config = dict(
    n_layer=16,
    d_model=256,
    n_head=4,
    n_kv_head=4,
    head_dim=64,
    d_mlp=1024,
    vocab_size=19827,
    activation='squared_relu',
    norm='rmsnorm',
    norm_place='pre',
    norm_eps=1e-06,
    positions='rope',
    rope_base=10000.0,
    rope_fraction=1.0,
    qk_norm=True,
    attn_scale=0.151,
    bias='none',
    tie_embeddings=False,
    parallel_block=False,
    extras=['capped logits'],
    init='uniform',
    init_std_qkv=0.0413,
    init_std_o=0.0,
    init_std_up=0.0413,
    init_std_down=0.0,
    optimizer='muon_variant',
    lr=0.00485,
    lr_mult_o=4.0,
    beta1=0.9,
    lr_head=0.00785,
    grad_clip=0.5,
    warmup_steps=0,
    schedule='wsd',
    decay_fraction=0.778,
    decay_shape='linear',
    final_lr_fraction=0.0,
    batch_tokens=65536,
    seq_len=1024,
    doc_mask=True,
    train_tokens=324800000,
    steps=4957,
    dataset='wikipedia_en',
)
MLP neurons of a small language model. Each row is named by its layer, matrix (up: input weights; down: output weights) and neuron, and shows model dimensions 48-239. Each number is 500 + 25 x the weight over its row's rms, rounded and kept within 0 to 999. Numbers have three digits each.
Before each neuron's rows, "fires in" lists the words (lower case) most often at its 100 highest values on Wikipedia text that the model never trained on.

fires in: "is", "are", "and"
L13.up390:514462508498495456461481511484505509500490514467480542520449491496537515512450474508517515528479504465509493479504479547484500462503480482523508500496484468531489506550512503438475519496466487492478491436517507462500461500467481486503518501528531519483544492491522481534536523530505486447525506469482515514475518525486482536499505515498499503529486504520522463495489478500466497555455459504517487479508527452464525498515457507485518475475476520490501533497535509491474470500518504557439492515474488505520503484500489529509464548558470497532498538480465480486483490474511455462
L13.down390:503479526512535529544493530501496479492488475513498489505469494488514491469519464527565531468484497491450502514505489512457505480510528483488546533505501495509461540509489543508515478477503529522427510484464527526523486493560486471474516448518481503474450503507484513491498503503503502504494526451519496465525496548511535529518493495515455462466516509496522509526482482513525487462508468500457465501501478505518520501494529508485522503487467488478491560490516537494519446524528462500456491486511504499505509512539486490477523516528488511554496451471491465498463521467504532521

fires in: "are", "be", "were", "is"
L2.up752:513466478502497489469523544519547514504492519497499502497521495522475488522490448506491485511471503501527482505540532534445500498534442491464451494521488459533481501496517509514472489449487498520496501460505501510521465434488548545523480479460494436484524482510503461481494524510511491494538441495523525506488475496486516482492471451517497507509533515494494486492497510503515507483521543510510516532486475510542514461512497508505479495531522523485504516477492476525488542523468441497514521512506484532527532516489551563484497504453520482530498496522476494504503483500493528429
L2.down752:491492521484500534497495515499502538490505478473471503490481503509513488519462488517496511499528477449512509457490499525505542539500450530522511500505537510506487496586510480480480496526494459516538523500537493532448464513537467514506458491500498540488513498491530521440506482497512494442481482488539513522457490520510537496463495513523518538512529521533530531503494527498500520520482532504505488524518550477514465483505587513545564480470465526466479529486495490535462501494469539459509459506500471512514475465538488508463547485516511509545502504507484504522533499527536476514

fires in: "this", "these", "those"
L4.up197:522489502516516481498495496544482502487466486524520494483519472507502524492525426532512506524500521483482471503506527518473461475523501485517503530500473478506517545477511514503531489448508507501530512485499521514538453485468475507468507475474470536497519500452492504484498483536522558497548509472499483493512513521474490501481482471486420493488483535485500490471533520500490503547494507464502498535540512522482473495479499456476500459457537498507492489546508506465532485482504566525503516493514520521496505492456443512451488516460537513487561511559497572473466511509426519474
L4.down197:535495526487520534511495516525455499502507481547525448518505533529494482466493513489498495471494521520500512494501495511481497509532470524559499526505468499502510519477447470533542526517503503522505509524494560490541491514484510503502524453454528489493497505519495499525540532532503537494513511484531526525548521529527478508491467495514481517509518533532497545482446501554484462537499490498510478574531528502514468492491522466487476456464497538464520459506498473467533498518511507528478470515492453506448509519501459562515525479506557504468466468488488493545480489464514508495

fires in: "to", "may"
L4.up844:539484533491519459478477482475512461484524535485512483500474513494494489485489463524533500513485476476516514499537500492471483507518492526497495489494444481484513528481518495504489449526501473533533474452472516537498510526500533476503500507533548460486486479517490500471443483491470535506506479498518473526515517491469452497497505511488475506488497497498494479540521504472464454527471513520513521483465440494458513532508513460464521486526508500526454478499440475530489535542487462492500520435465517529458487482462541467489491537487542509497518516486525499524515471545495555511
L4.down844:513500510473505472470486461514494471509518470526458505497538491511554520483471482509509445492523505492531484504505462498531467553464483502513500473506510468478496518489538489490446455490511554503484527487492526492503493496496490519529486504501498515476467472488552510470471513473499517495472556496529487490529491488479523498473513518456554470474539522493506501519482509453515511550505489475503494503521530530462527464521523503494537480476516491517466496483489484551504461492576513526513478483472481490495526452481524507507481497515491514507494440511510485529508516539500458532

fires in: "footballer", "officer", "actor", "athletes", "player", "official"
L2.up450:487471489476502530534430555518523517547483531521478476520478539524525560478506491520491465496511530452495506516506520492499503475502513515486490480487529503492522505492492449468499525493510519494482484497526507488486510429460456472499473480510521482518527462510496470490518505553530509487525444479511517484479522490451480483523485532468476489519479452489496477459485539492457492522481486498526482498467514539526491508473502493489501485465469515481490531464513568498531498462495496505476518510504525471455535475489506530512499516467520474510497513504479518496515542517517534540
L2.down450:447493512496509535518507495514532496490495474477497493494501463483481466494488493521537463476513467503490494479495487507480513510504487569519529504513568468547558493497519482503539501496524496507507481523480478478517462492505486519538450468515472525521493483565493517497484516500511511510525491530491468502521550500483530466477488484491466445529499494503531470515501504505510542516487471466551510550557523488481472490484536510543518508491519482489546482492488485545457515464475550509436513494522471496497540487508508478481512478494507517526520512519485474517508501486507469500

fires in: "by", "due", "between", "up"
L7.up843:462504494591526478483527466496522533511510496485495461477494513521457495511502530427495528490533509483475511514462540517523534491480519499500517503513458495519539507499529557531483491535536505467463513518473506523480489530503455517542509505475448461487507528500456506477511476490506514540499523475531488480485522543508506488477501541484484470428541546538486490495514461483496471491479473501497512507513493517485491527451516512498482541475495481496512481521486513487514567506472535512516540528491542479450499464471502517511470532524526502525509525527554523516528505520496482508
L7.down843:455439502525455485514504523490494458531494510514501493490480514484477537505496431530473531478545451484536478482551498536477483492482528536484509473505513491446534512465527502494487494542505465522508451502525499491515514504493481501486481521494489556511480501538519435493475546483460467512498485527487519472493462457527495478494448489568529521512522509556481515480526507511478497536522526525498518546514555494482504484498499488478491482475477498520498534517497483547505545496529459543488492528528495515524524507490509461514533490486492493491469537486522499490560484489467472464

fires in: "for", "to", "against", "between", "by", "with"
L9.up714:471503478515508502470493517502506511482530522491479444499471500531502527454490497457515483531476489485539518527493531477551538447476461489508505498496477522498537543510506455525533484486483526491490496492455501503528514508475490531508551532461496461474514493495493517515545508474523512533540510494499517469530495462526526519494502482484478517434515519521493482467516496471502465518421493462475512506490515525537508493547522515508506539497506473533485506488485497522463496515574472520504480523501517502523460518500514545512486516495473460496524484477540481538494515564478483486
L9.down714:506460489555485502502478510486496469508500441501519513523491549505506503504513475476471495488544518449541507481495503486514469512528495499489515532489493481470488502550495494478482528522522484510474506490514465517488524506476497493442441515502481513487492517505500504471528489500509458512479509506550477514517461505530517496502544480488469564522506466511506499528542486497499529548433537496506466505540493509494481519511504533498522501534494499487461509481497491481487494526483520515487495513510503503498489530517480469524510481484526521488512495512489454518520460483511507494

fires in: "the", "of", "international", "rational", "this"
L5.up741:515480505499522522498492543519464483467518516503519532526501517529506485489487516467529456516523488484471501515516522500520453496520457486482527464506498498459488465481515510514511486545510514488478486500513485495486497526467532455511487484499442537546498488495516531516558489518471500522511544544502448499542530493487526510493517514430466512487487482488460511468497510541509458474475482531447498495481537501471457527530498458499478433526531513483513493496509476508511520544526465530446512505505458528542508476518482493544515520501486474497483508492498458521481500511485502483
L5.down741:503459516501558504511503493484503469501501525479486480522512493483520453520502450527487476504522508546501514504516509503468512480469519545509518501551493489499499518531523460508439514500498462461513494480518491493527484506503500505508472511499500502527504524476463509473470455457492447509501470518512516528530494491561455467490509477500533509484477498497500481513462554476515514502528475473539484543494526505509579512507553488499517475498488455522448524456528535479488510479470530530531485457532516484500476479475463542502494478512561519476504502481509486493529460489509483483

fires in: "to", "from"
L2.up691:471443464527460502470460492467502512484451546495472507474474490482500492500500461500493502521480475523502440522487496499491489489520478515468509525496479519468465475493518490542463437516502536464516495500480457557529466493455517547467522533537481454520487469498464484517439533517481503502512525492535529492524475460468465509522524473490494504503508527510473540452482493494477505482447497512499500522495492547502550482469502485478507470543500516499494491516462495511539528520524466549529476452518526501505489502529483507521512517500528492482503502460505492492500486471485553499
L2.down691:550549548537517445519484449481473521515500528512458482502538480500516554514478504533487502426513509509523479505487517507504527474495530481525529496518486527500532529504516470472501466508534527469489513509488522486530537496478531531503441514487519527475464495524507486524497493505525516496479533498534472487490508514479543521483473509479520527511505473486532485478504475495500493512521459490536483514534488473508471530524530535509512505486491496499476505513476471507527490511534537518496535488539495507489494500472490479518433526500475530490472486490497460501529522529560477543

fires in: "as", "when", "after", "if"
L2.up822:511539532498527519491445533454457508503546496537474520482487511519523475530545502515491507522503484485511506482494518484514504497520503476519441513506469483514510515472504510487501532517511454511464532461504488510502480501464497479475506510490473473475518463495519529525518554493500472490515524495472528545541521499510505484500474506506499455500459553522492492460485507516488492506462516526539540496512492509497490511568490475480501513521494554475526459510495486540495524499439505480545523521510529483487478500480487510481484494463498508521506504495453482520497505454524476440
L2.down822:470478498489516515482484492505462544499529486488526486531486498471529465483513458531470464458511495492487477507475531478481506527514470515550443506515513479497487531511499517458529491500521465502481539519505542499444476490482521468477451508471464526505499543487523480501483557497542479526517538572516519480489469487509533507487506507472487510501491522534496508508523513519497496494475445510506486483541476525480485510503505526545492524503488513468531546487507508464506526489489482482491482508487505484528484477468493532505489469463528462533459476495470500551534468477493448502

fires in: "of", "into", "have", "by", "with", "on"
L9.up237:495500472538499514474461525523539515532519469457486503493460535504537511472486515469513562496491526503517507469493487490524496482499485513448456491491481490492466480514435549500539490494486476498506498461474499496494517499512517490510481431451511490485514510533525538442483535493484499505533490527445501490499479436500508493505493473503480480499489517511490480511477515512462469492485480494500486500484489496527498520558494487535551533482512445497510496516496485495512530507480491491510498510455559528490468516491460531486456495484502497488494513481512504518492525497493473513
L9.down237:493520494490518475488535490460507482498524471491537475461463449489486455550500491539486437531487452438492452535510523509453511529474482525529510510516478512548478474494496474509506522507504466522523501538506499492514516500455511514476462509545552543518500510507513534530533487509513477507458471523547510521505489501495474527494508512487500462528542480480508537478503515501494511508468494459527505482489483437543483523534519507493513488508434503551500501525526509478472456509532489516504493464531484480506504474484505528549499497523497486500500467496505411510537471535496504486

fires in: "more", "higher", "rather", "better"
L5.up366:533526504545510508488473491462501553544477518468492490509520504508519466535527507474496546537533493487496506527466466516484480498500464552518532500503461508498487472487493464516468471520528502514500503499492527460561484505500476488519508515492484477496522514511494490516514495487487537510481515439527496520488516488466497487500570489500528460532515500506462470505501500487527471524504499516524515457452533534502511502509468468467507471533469483515496500469511547475507520546532531509502497443532561592548518477447519485521545552501509492509478501459522518521482482488475535490
L5.down366:501546495512510502496507526497493487539472509525535538500484473478443522478510519464507509528503490452493504488494504488541527488511457529530546466505527498486518485482472486523505526543531451521502491504458513468475541504565526489467468503542483499534452514517516481483518497480487469469489473502471514481515524497520492454541461489483499468531526486454499547548496478484511508508515509515484499514523481500454538462496516461484479508510491431497468510499498541489482494542500514481507545485480537527550510515511474484523571480500498550459501482527485460538496499436511472486

fires in: "is", "are", "be", "as"
L7.up348:518530497463531535462493505494552495534488445497489463530455503499482531480487517449523492555477491439505512476499510537465512503544533514483500486463496492523498518491494546460512492469459486502509465488499511487518516504496527510501479498550484477488529453484522537458501490491481472490568519514523491525490528495465483503515468437503527519489514496504571472498479506477494511480488508531506545523477467488519513508513480505453520483491448533530470498476483488528506486514528479509481528498477496545531533514492521520479491492474470531565547505494465501487507543476512485506
L7.down348:481510524494536551528516535526520518521485481506506528474478482519550498479489477483540491505537500464506511498524509504458545453525489514501505559496498487510464528545507446520469534498537494503530491490521484523486484488533508543490490493512502501495455539499509525464540520496534522468505480531519532508532495551508558509497541505510535526496478521483510545509484488512487516526520501541508458538489517519493503548498525518522495525493509498465497518480481494489484493519498510491463475498493482506499491480496498506499551534538504503488510458510492502514574462481532483511

fires in: "his", "turnout", "votes", "majority", "its", "him"
L5.up769:525519555507504503521508468479502528494510502506481529489474515504482480508456501497497539533534478490524501520501516508481530477477530505503513504474468520473505508504439549452502480510510539501518518484503559456502496511497505521511486485536506492491509538513476500472536486497515537489510495468504557486461515506511523504467484480479502511523484500489489505527462476502493507461435488487500507542506514479526527476515501525480490488508523498469465520532475505497448509467480495534493546489482502491533494547472500530506505459492535480472492493495528528528473562503523530491
L5.down769:510468512491493524508450514473524533502495511536495473525487470511494525463525477493478476484506494487514478477509460488462491486483552503493474551493493524482549504519480477519499489457486558485501462519470556502523509432453528470503477529536445511494480501504490494546475476522485496494489485543466460499497485506497469493527460502531537491515490515492471514498432529506474473498496494486483545464526487523501492493520525473500480468473502518519497527510470460529508537561514546443474512487466489499470537474498481508482520472514497533525501512533466516506495525535467505489

fires in: "the", "this", "these", "such", "each"
L11.up106:505527545508515475459488505515470478455460492552520505504462403483489486498528514465471500504475519513475464488466493453485492463505537512481497523509558508529513475450465500533528505529518521458515494486513491490540500525466497496535511503514484470456492502524518491502488489512484511471481512515476496512496544530515488501500484495498479522474497518474462461587516520491480481503478518499502498492542471515532483522500537447501483485469505512486483498519469501484516521494518503509503486486504546529524511545523484497497496480487523493487549491544518529512504542514521529563
L11.down106:519514492505484504518507523532534508484486484537493517558526529516536468522504499510544470507511534475489526527475485513528504426485519434519488553522460497436457504492477468514498504484465493506482514518479510494432464497473480539489524458471505504510481517459541500512521497460484571502475516510516516512550497487497520461525520493495440464519510515537496520504493498521508529488489505532482477545498488525454509482480509549516478516516524480506512477490512512481518499489487546474495501476501489502520508469512498514524519513512516511497488481513501498506510502482491518502

fires in: "these", "this", "such"
L2.up370:529477485473517496475517498554472500478509518481522527484522514553514463515508466501489522498505512470478483499495514510533500475508481524496477531488482562508484490426475497491559546528472507516490527489520510452504494497492468478479473474459498498519520517483446512472542542507505497486500519531503481513531511552470517498495497501480453510511505541471524486489517478501464517525482515484501492532599521469496477528488530522533457460495501463508501543541489487485498483460521476495494499492532463467493539522533493505518506532512475480517478494523496489500452493465478469535
L2.down370:489487521454517519515519524531477491500503496512540445489468524518539481502533541513507504496497517504473494542469567487504555491477500514514487496493472499501512530513472475521577545494544460495510509541491509519494483515510545505423483474496527522535500518480496501517489518478514483507509506492506519477565511517526528535488527481523489521562467526454485493522464478505474487521478522502470488523546504500501494530534531481514515514503456469483492516470458495480499512491482532526536489503485469489472493490538504504535539497479573559494488510489509495545521462472476482526

fires in: "are", "were", "is"
L2.up608:530462502508484492508521541491518523522476481493498511540517488486511536503501491496548479556522525472540535455521525496494512480470472479482490526502467470507513486501482485445469494487473492520490558499499515475489493502518486535541550538516481475481507481513486476485508517490495474527518487462493481488499519521490496519498459442498505540467513484533531501493483492542499515504496537479511526514476508547527529484528531483445503512529483504450494503470492507528465512508495489482479517500535502475549462528462518553493455507453512479559547464499500491510528545438505469497
L2.down608:505480523496493512506493520499502529499514495480503520493465498481498509501500481493503473497510482452528544501476514531488519532498466510485559515528512524534468548539565485478468516494525490493536480523505516508465487500498504508488463473524510528490493537468465513455511509503516499481510495487564517506502465514486567522521480518516489526490530517494539532499501492507517519486511536493508503569515551488515478518502578516537534485483466531512465494498464443502483480502479530467489459515483492523489452476514522504508561493505484459535456473474457455546522482495549464468

fires in: "was", "be", "been", "is", "were"
L10.up947:447495471518522467554496480512480487519484516527476537515506487478516472497499504483526516509546479484550503467468484529489513528479490500461538547467504465511521492464491530509460491478499547511558489479522481482485486529496516473470500473502492511514514493494488510501473505466491483489482547467495493500494513536470549512553457438509489498519469489488543490521501460491512458508492543524520490468460479517518478512465470487525517479509456486502527491504466522483510502496478508451468523482534502512544504475465492485492476473528505503573536468475490542441505507504474490512
L10.down947:511517519486531531489479530466541489567488529490517507487539502562477490475504492532480513520517493456497513507502466533478563500548491485521488470487473490493501500553496533510449496521499507495517476528507474513492454468493496454479527496519522486509493519498508480499528495487486524480510503464519508526490477524501500456464458493499551521485522519489485543498477506480544519508526511515526445518491444516509503483536502522503503523512498489502542510469489518492483491520490497495496511509442501481464480521456498500496546491533479475510499518523518516476453535509504532476

fires in: "an", "anesthesia"
L4.up186:530503540474536499527471501506545494521473538518490501461474492486512520505471454481493534467466471496542475501496505542507527477478476455478511516505482495475485517460433513526497516487466507536445467500515475496536507504499536532519516516499507502509501490481509494456551505481495477518492513555490491475517484510495519455504448507484484491531525479454468534527552539479499487508535511531463492556491480489507525528488480484499498539547520530508492543438482514486497524515486456550524523477481490527509505526517544507490521545493500459517534480508497521521488498514487466502
L4.down186:510483495490534500540511525506526487534560503470513490474481542489460508473528511535460475454517477496503509483509482491554514494482488474506517497498552510518496525535493482530445515514508523502517485490566478492494513499495525528512563503527523498494501515481515512522517480459514501499498554505491470505526467465515509521464502498492489522509523513504484484558472534500526528498521536521547472508529486515508489552496482483492517514456548457493492549475473507513508516540520489533496492497520482465533498482508522465514500510544487510512519465512475500489562506507475466523

fires in: "to", "not", "if", "before", "whether"
L5.up233:495482535516504455491487501525477541460460521504491545513541510480534508510492508505535487513491519495506512546470533500474517475494547506543484449504480468495513503488531482501486486499515512501482565435516479536481482516467480499462529461503454495488517490510511540485536500510503534474503486510486536491497481535504453499511489501527490462497521522539475539489511490526508492506486493506530533533528479488479509517480462475482492512483491517531521523504475496518479517494527460484544496529518480477505493507484480562468481512447467489479503485526497459484514498472509449534
L5.down233:516501497484498472478527491488502509466544456475524508526510508479513501502531494476461481519449500476467538467505477444509522491518493562474482517517530517492465511498513571518470476507524497454546475501515522485510559496492492483486507532508507478534502546489483542509502501512557475520505485500478538519457462509508491510571499545475493499522472522507507516510502507508433554510516524518523528491518527490477481511495515514490462535453504466526470511477467498446494486497473488482469483488457473547547487457507488493468524480466514499507479517477508475493515530483475498513

fires in: "between", "both", "by", "around", "from"
L9.up834:496478477549533528449496556533489497552516526506535501473505532516493510484516487489494497515495506494558521532467508512513489505502467500474511496516489525526509497544503517497516451498511490525507488523455528546522519466471489501538481504518488503504505525506537490528500500497468514482509497498469504460504511524482483537477475506461500473442508510520502495449517516499472473554520476492490466525541531489502527490469482499467475519543544472494519491506512502479525510531449534515517530494466528540481531540479479528524482496538490502496539510449498512477488479476523523497
L9.down834:471509519509531488462461534498483482486493496528512509489496483501498508484518469495491506423503504532448503451498500514529495516475482535493495525493516543490525497493470486482520453485516499510486522465462478418482521483485520523481454508485514446485485491540537503481505558544462531517454504510513505499481476503507551480483500520550514467487513519518509507468489448477482533495499503508500473482524487474466471549518527491493550501473484528519510482495516503440506498507508519499489534520514461513481489466520552472552491493489474506482477528498512520488498490501477495483

fires in: "began", "started", "aguilar", "opened", "continues"
L4.up579:516492535443517468534541493525449511492482511528557490531513515475509556507448519479531499461544534465528492488493495504476493494502513529485508546509481467525510501505495529465518519499470492513476519529510502534485493452509490517478476520519512485500479472485510490529510537485522469505488525478479539487498580463537468459495471488499502529515465507481529503471474499503498516514462498503476490500468514500524492510499509506517500465494460500479490494528535490529505499502523500540562528496492518487422522530501474486512461513549520468539479559506502495536494512507467470452
L4.down579:526481510476503512503490539465465493470526495517497506516496542499494517493533510537491509509486475509521526526478541556481488516529529532509520501499536466480476497483518490490468511545519487558510495519512469494514476498562502506497481500519512516531510515462458544498495510508505519498487488482503493504510459495504509466525567474517453505516486485524519506516491544478503493470517468478534505490483499479523539535467490524485539502534537455456512507473478482549496483540537463508508519479475486515522506517540511460518471506520535518479533484470450505489478482483462518530

fires in: "to"
L2.up658:515505485509472487481499496476478481468553533513489455494481477522506476468536509497481494544483449489499495500516540519511497480468499516466477561472475472474500508500499532487482484532509482490502481481469452520505518524491520509534530496506513464510470457480501518522465510515497466541456493467513495496477520503476446555481471426484490524517477541509485506491498447523472466498486490522530504538486500497492523478476510468481517509532497493527523481492475519560468512529498497472505536437518493488482497527494495525530515540519540512515502479478497459488540527487475542495
L2.down658:530481489492492490520497444494504461524520468525517510488525500492508495496496491492532536456571500508500475535501508486526527519512534532529499514526519505474534498545530485517492467514500502525458514515458477536502507504479504474462468489518497520489492529497510503489508533484544516530469479484495446467532466469479550524497519521503523520519516517517533539558513505489499533568476497488502503493472500501467502514545554548502520530490488513511513503483473452555535484505537518471494509490491465523510496464489506507530485456549505562511494441542529504516543492542493458514

fires in: "more", "higher", "rather", "very", "most", "other"
L7.up989:511533497527503514463484490533486528510488505493527503527505500495487489548530544481481548514518525489535530531463461497511532502504465488517480484508476459484491528516456521499491485526510510469478477516514496472489525504512490489522529481502462476513529491485527520462511480465478523475523485516490512484520551463508505478463541450521494533492536533474512483492547520498477509476506506516508554477490503546496547493517518533510485467545478463515504522481488525490479533510555486491490525509460505489523495545449510499504543501517470532506498484493505513468458474468479552483
L7.down989:468534480527487499522488513479478479564457543502497499501472489522494478515542527495485511506488464476470471499503470500548557486495460526543514522455529484534536528524471496513480539541544492474467502499498532486474472468553496480424495466526461461506454510502508497509495454489486495491518489485456512456503487542500517503530516510512482503510527492468485479527522484480463514493498508498492479509504514531456512486508486455513488527487495466516492506495469461502458534523552526465465519521511507507527484496516444505490541468512520512499486486540461516553502485477506486473

fires in: "when", "if", "while"
L4.up602:489496512510513508474426522553517501520491481495502510479497535491473502523490529477486461522511475468534500499499483519505512521494546474486491494507422478545529496475482488526525492499510488498466528459445546522509464492438477479532536467475437474483470530534492511514532514487472522512487533484460546502475475487519506471501452521472504473494453504511515502513477514516495504533486507520531500537530488532523482519507527504506524500550528545487495504479495546498520501506490500504490495504498532480484498490459521529504509482491470453525513445509473517485504521427526482516
L4.down602:448457470477472504507441492490461506505540437498505539493505520507478500479532502501499458503482488478491531506487490516521483486479538527508509518533501500540488495490523495492456491489512479505487533506487502470476482517465514498475502508511460495479545500549512508502503495512503487514530506479463543481488480510467521514471481475435541473482504514500506500522520496518507512482520543478530456523517514496494501491529463521553462502512542539494476504475496448507481517554476483455521473479463499542502486513478442508494496495480511473515483433513520491482529546460507511512

fires in: "and", "most", "more", "very"
L10.up903:518508518499454486507459509497498496517548526536517526490472442475486522493515467541510537488470514428526482516498496491495480466503472504475518465515512457508458470475509511492501507478483494504449480468494519510483502501492475527522489546531537495536454502440484502510535459516465500504525480457480521502493489498494486489537486527502504481519493504491488472507505490533514495494495504509469517469463468494491531511543524507497490467505531522477504550478546512479493471509517506488486491513480513424501445521521460504447485498513497464532510505468491516507507472512472464482
L10.down903:507516547500501466506514518504461540511507529503518516503445461496473499482525525519460492513526467507501501494494512527504482469506454469546532486538518501486523512562483480543494507505523509526486471493508513535491499487516488466445489524539445526473466510501484517470506477479513501488490467474494544534538472533481532544498515520506453537518474553465539535502504464493476481511483507498512523505449524437513462508441508490450482521533513515515537530451530459493477477504524491515457514510488471491501417531480467501509508495491497527531538506507472494531508496476528461499

fires in: "when", "how", "if", "of", "what", "why"
L2.up966:506479509522517480512495497508511530453493451493570462506522532516498493497496499484482497520473499478502523521464526498512466527513506550461510519535480526526513531515533487514493495521462495515496530505478523484524503484483526487481556438490471466537557492472520475492497476461459501512534471521497510529492447521495501483481512512555459465540468512443516508481504523482474531508494506560469493505511510503493517477490500467472519463518532545527473507536487524500540497518499477490499461513525468499463499495521483521535484519504549521504520482504523504492494473468529475467
L2.down966:440455538509502522520455465501462567493539484499522483499497454497475485500549488501497517521469475492486503517478533486508495526482482527522516464509491498547528495535490506492466541499540487481489516470504487455521507513528503486477543467450469491526532520494494475498456537495487486497500513514460502479503476519518523504517451535511473509477492511511495495508515522475478521493465503545451510552485522483509487500507466503498495538525500465506474495541505524497467451474501460478500460468519449514506469483500449501502493493506532509516492475493501479523506468425509495540

fires in: "is", "was", "are", "were"
L10.up415:538508496500524493422463542479532514479514442480516481511471544467505457460512527494516484506501566476502536520458484513528461476491513478527506502471440499493496506497471535477452489491515428482520523477512526491449478502535502504474488487505456478471510538505501490461487488493497491518490477512524528520449497506468538535481492483544475463496506493466509499485495495492546519480503471468471478512515501464471507496496495494491482493464541511505466482516513492502501503530477508490501465493520512499510500464513452527508507493501486494521500463499495518473527554518512519476
L10.down415:516499488515543517538475492541459506479494475516492499491492494490513510490461503462490460483497481504508492468512490537470550499535499536516501501494516487521465517518525450487507497480475469505530458473572499490515466469502515517484465482512496492511510499468487476521498487548471465456471481505508559507486474519509482545499474499507467520500506492507511473517476515493463453539453495521461530492489511480474494516547529494513535516523479504449506547478493470489494465501504503500466481516480482479502499477506513466494510484530502564519503483485514503512518478483520468483

fires in: "from", "began", "started", "during"
L4.up411:512473528481528480506504553546499536496524541557468472506490479499451508508482500470503444540519499502543479469523484498509516510495542525497499553512461512460557516528497483495527470493508495497499512493498502533516458545496551504518481476536488516490498466490475494508458512534470479494492508512484521462552547515465501487544485476482515522461468456543495482503483494505475476464485497471463512517495532524529534463505493480484481493466505480500484521514527498498527494490529533523505505483491493527459455499509490521490442481497467525495482522445499492495496524516475473499
L4.down411:526503494480475477472465502451481529473485463542478515548507484465500533505502510568489497474514506503522473503487446512490508503528507469497489476498466513492472527524517520487494487498531517526478488531470522480517504500551508490498485472485530553534475490493454515448525513500500487485456506502528544457501512479491499467506526500508495525554504531576530480486507508475510550536519492479515527471499517500481478511498532508501520540487508503470440504490453458513510510494530516538533569497455492491465448481505514479515453454497521473480481488476464500519503482504498501491

fires in: "most", "more"
L11.up614:555529517496489495516435510433506546554499502517505485515452496499495500528536487477533536464538467455489507527508474504532505483501510451524514486510478473523509495498483464409452506473501510495491496501510500481509497472554471504492469505506504502509500500456504534502507455525492478503472494470514517470536478485494481485520469450500483425501504512513535469503492498481507490468466477480477488483497504530482551462491498476506500521484480464505496502500524470494459513523531494477462479488529483538489478545464484478488521496464475501501520538463489527463478461452530524520
L11.down614:506547512539484522495488486488522496523464460491485519519478466536505493488503519532519534521550507483498515510503502505509564495529486491549529520511482458522493497511489472466486490496492515456506514449495493485439497494511503506500462506504477479509442527495519477466458482496490500495516491433515547500494492511501521552498493467502492520510523505476495477511514499449491497479498501496504521498532488479451493492516468545513544497520442503533490500526500486472492485493509513498469520456470478520544483474483467521532542499481520506516537500527475540543469490459509518463

fires in: "the", "an", "anomia"
L9.up462:554472516483519509478447528537494540463492494487518517543502519506510503466447491495476496476495525513521501531455473501508484489493480528450506489541516506493507499486531508454522463532487526476458524515530524496473493535488465516541489510515516538516534519500475496496553435532473461481481502541475478482500486529500485466486458508499480541464502528547464495516517494506488486485527549524510506483518552447463508488483496541472487521499435497519512559496525502487499534552509458510446501494509497509521539539518512490506489522529501504520530528467506509493498472487520528550
L9.down462:498509505482508522538542515466515471500514459463474497501466474480497506474518480558462482472549440483474505488498526515532553484461493480488497487510473455503527479510506488567500506498506440536491523515504472473495487511461537520434488549492494500487496543474528454480499479513559503529489504494482478504479471524500484525488490546522479526516498492496522535473459501504520513470475509449526472519477503451494508505514515486510528469458524474526524473493485509490503488546490523509478505470507513475520486504465505534518522532509546495438542502506479501497504490478475486495

fires in: "of", "in", "by", "as", "for"
L9.up519:502519532486499480482477526506502533529464493483536536480463513510487536506502510457511495522487506535498512454452496503498480473471525531480494473499467518478489516491461565468470515492488551484480503510488485510495483500553489456495459513523533478455478494524522546417493538529499493520544472553462505493498531509512536491463484554525486484521524529459498508509488512490460495515511457501507454454484481505513519528503487527497543508528487492520478474487506486475490506501542493472506500499508514487499486523526510510507469485495475490487526516514507519488530583520492488512
L9.down519:551498493513545558509482487538525500543483518491470477513433476489506476521484516503514478498501446497495488544525483459506508492482493484483485476502511477498493480490547526509540455496440509537490485493455459514499471471478481519462539454459501483484472524503498537538486512515468492511499509495507547483482476553523456519495510505483486511551513472502474457483533517524493469482511491490534459533492474483524503502478469464503509495489493526472504489485487516494499474511470494472563494518512453466440517497466503490477513521514492486500521493492488441534449544505559491527